From a checkpoint of a small transformer trained on Wikipedia.
Size: 8 heads of 64, MLP 1344 SwiGLU, 29.1M parameters.
Architecture: RMSNorm before each block, rotary positions, no biases in attention or MLP, normalized queries and keys.
MLP neurons of a small language model. Each row is named by its layer, matrix (gate and up: input weights; down: output weights) and neuron, and shows model dimensions 32-159. Each number is 128 + 32 x the weight over its row's rms, rounded and kept within 0 to 255. A neuron's up and down rows have the sign that makes its largest values positive.
After each neuron's rows is what it responds to, as a language model described it from the Wikipedia text at the highest values.

L5.gate1148 [116 113  34 103 157 121 104 151  74 142  95 182  96 126 107 115  84 118 150 160 137 118 149 104 131 137 109  81 127  93 181 100 205 126 148 140 139 191 160 166 153 184  94 147 148 117 137  80 113 108 136 164 149 100 144 113 144 137 129 195 106 151 169 123 139  90 213 124 133 104 131 192  90 123 120 159  83 139 136  68  76  96 148 136 105 134 151 135  94  82 168 142 171 159 132 142 184 128 143 133 153 129 139  93 149 172  83 110 116 111 139 146  76  44 148 134 149 123 161 177 106  88 139 103 121 147 134 161]
L5.up1148 [151  65 131 145 117 169 155 143 108 149 154 143 183 103  81 166 144 163 141 161 161 111 223  94 122 108 130 137  97  97 130 119  69 142 143 115 155 175 162 210 152 119 170 125 108 110  90 169 104 174 130 133 112 131 164  50 115 141 118 146 145  34 138 105 117 128 186 140 136 110  98 171 142  79  42 142 140 102 168 111  74 116  97 136 139 157 123 105  79 134 127 103 156 139 138 155  98  94 131 126 124  65  41 133 127 112  69  95 103 123 116 174 150 154  97 171  94 139  74 116  79 173 123 107 114 131 184 125]
L5.down1148 [158 138 126 130 108 182 145 126 189  79 157 112 146 110 135 126 145 175 110  91 123  85 150  97 125 153 159  88 115 139  98 138 133 112  85 128 132 115 130 113  97  97  99 126  84 181 166 144 154 178 135 164 116 163  74 118 131 135 169 143 137 213 168 132 112 115 155  62  78 136 146 102 164  93 150 151  97 179  80  89 139  93 132 122 109 152 166 124 116 157 101 202 132 134  95 135 132 123 161 197 159 126 127 164  94 173 175 111  93  94 167 134 162 122 135 107  55 137 172 100 147  67 145 148 176 133 135 127]
Description: Clause-introducing reporting words

L4.gate5 [115 171 112  83 119 135 105 127 120 144 132  98 131  99 154 113 160 139 120 163 128 209 122 122 135 136  97 100  80 108 201 135 140 107 176 137  70 177 146 169 182  97 114 141 131 115  77 107 113 126 115  83 152 163 152 144  35 135 124 130 104 111  75 101  76 124 154 133 159 216 137 154 134 186 139 129 166 115 142 122 113  78 107 117 100 132  91 103 192  90 128  64 148 138 123  86  94 133 122 136 150 131 139 123  93 193 130  74  91  60 120  64 103  95 157  92 108  94 155 122 114 123  88 150 145 101 118  84]
L4.up5 [125 164  72 121  80 105 145  69 106 135  79  50 139 115  88 108  64 110 147 143  98 115 137 124 121 140 185 131  86  76 156 141 115 156 138 121 166 201 158 164  99 172 185  78 117  85 106 101 156  96 141 120  95 111 136 123 145 151  87 162 135 155 104 145 138  92 113 126  92 193 165 199 152 171 102 111 166  75  52 138 107 166  83  68 103 100 142 129 123 170 157  73 125  81 151 140 128 130 106 136 114 108 127 154 176 130 123 139 218 154 116 111  85 102  94 151 136 127 160 136 166  75 128 147 106 164 173  98]
L4.down5 [106  98 120 164 141 135  79 116  82 133 194 152 122  74 113 174 117 116 100 176 140 168 140 184 126 169 144  95 171 103 105  98 115 119 159 112 187 113 140 145 130 131 146  94 147 132 139 146 167 160 155 137 153 191 135 195 185  93 150 161 113 128  92 141 160 139 191  74 144 138 114 159 170 150 184 164 136 166 100 132 133 134 123 191 117  79 131 107  97 125 115 155  81 130 110 176 156 200 128 124 132 176 125 135 124 224 126 149 139 123 137 145  97 133 124 118 132 158 127 128 155 149 101  98 131  60 130 191]
Description: Reporting verb before complement

L4.gate465 [129  61  91 149 193  81 114 174 163 160 163  52 122 159 119 163 140 163 232 120 118 131 178 139 127 154 175 135  92  85 138 162 147 165 120 141 127 149 113  96 132 186 104 148 122 158 144 139 121 107  79 168 123 115 184 184 164  96 120  96 127 174 146 152 106 200 208 141  64 144 146 113 124 184 131 154 182 143 138  47  68 191 145 105 137  91 161 100  95 121 127 115  96 132 150 165 202 126 125 145  85 143  96  97 114 100 128 125  79 121 154  99 100  98 140 140 160  98 146 177 164 131 139 122 167 161 123 134]
L4.up465 [144 179 108 135 122 181 149 173 147 124 100  58 129  88 110 181 167 120  41 101 155 117 162 139 120 148  99 157 103 137 110 117 108 114 142 163 112 148 170 135 131 152 161  93  99 112  94 146 128  84 117 120  85 115 163  97 179 101 123 151  67 126 130 151  44 159 130 177 170 141 117 105 128 147 179 123  72  92 161 145 124  85 113 124 103 127 140 120 130 156  89 111 165 102 128 131 116 114 118  76 111 106 111  91 132 146 138 150 170 169 162 111 164 161 137 141  58 186 119 144 130 170 110 107 103  96 141 104]
L4.down465 [151 116 147 126 151 190 166 120 213  41  90 117 124  77  96 135 178 134 115 136 101 109  68  91 110 121 166 131 133  58 104 139 107 145  48 113 175 161 226 178 126 135 176 107 177 155 116 131 143 115  77 146 128  91 127  76 119 129 115 123  98 114 113 147  94  91 180 139 149 134 132 141 136 134 141 127 174 175 110  88 137 174 102 127 142 132 165 127 167 178 144  98 160 133 165 125  81 157 105 132 161 172 153 118  84 144 149 116 134 116 188  60 157 124 123  84  85 139 160 115 113 103 131 120 141  90 153 117]
Description: Mid-name continuation tokens

L2.gate1238 [117  97 159 115 159 163 182 137  92 113 132 122 147 125 109 134  84 148 134 175  68 114 147 123 105 132 137 122 144  98 184 130 142 123 168 175 108 108 156  67  92 110 138  99 109  84  83  55 146 118 118 103 165 122 128 112 192 188  97 105 128  93 181 147 128 136  74 113 117 108 162 183 191 171  99 154 134 114 124  94  45  90 117 101  93 166 115 207 144 139 159 197 137  65  87 129 101 134 178  89 181 155 117 161  89 120 138 145 146 124 117 125 145 143 100 107  84 149 106 110 122 120 147 139 111  94 166 129]
L2.up1238 [112 140 103 123 142 218 141 117 102 138 146 135 144 183  89 171 179 193 101 127 146 182 119 125 139 155 149 179 124  95 183 117 144 131 153 194 156 148  32 107 129  93 173 158 156 139  64 142 126  94 176 153 153 157 145 125 119 177 104 147 154 117  83  71 145 112 138 125 114 157 111  99 158 118 157 118 112 108 148 137 130 113 162 141  41 164 141 131  79 155 190 140 156 102  68  92 125  92 156 102 162 178 142 127  96 112 160 165 209  88 121 102 107 105 124  96 124 153  84 146  92 104  98 194  86 140 130 103]
L2.down1238 [ 71  94 168 145 203 171 132 110 165 162 109 167  80 121 160 207 127 131  86 187  91  86 167 105  91  83 138  91 100  95 114 124 178  99 156 124 143 124  83 153 124 147 131 142 100 130 124 121 107 133 126 167 115 146  99 144 124 164 169 169 101 127 120 101 105 196  85 141 104 150 111  92 178  98 128 160 124 111  84 112 113  91 138 124 123 140 131 159  96 138 100  72 147 164  97 149 135 115 175 101 118 122 104 123 128  55 105 150  95 122 136 141 140 155 154  85 142 116 123 114 123  52 110 144 139  64 144 105]
Description: Clause-taking verbs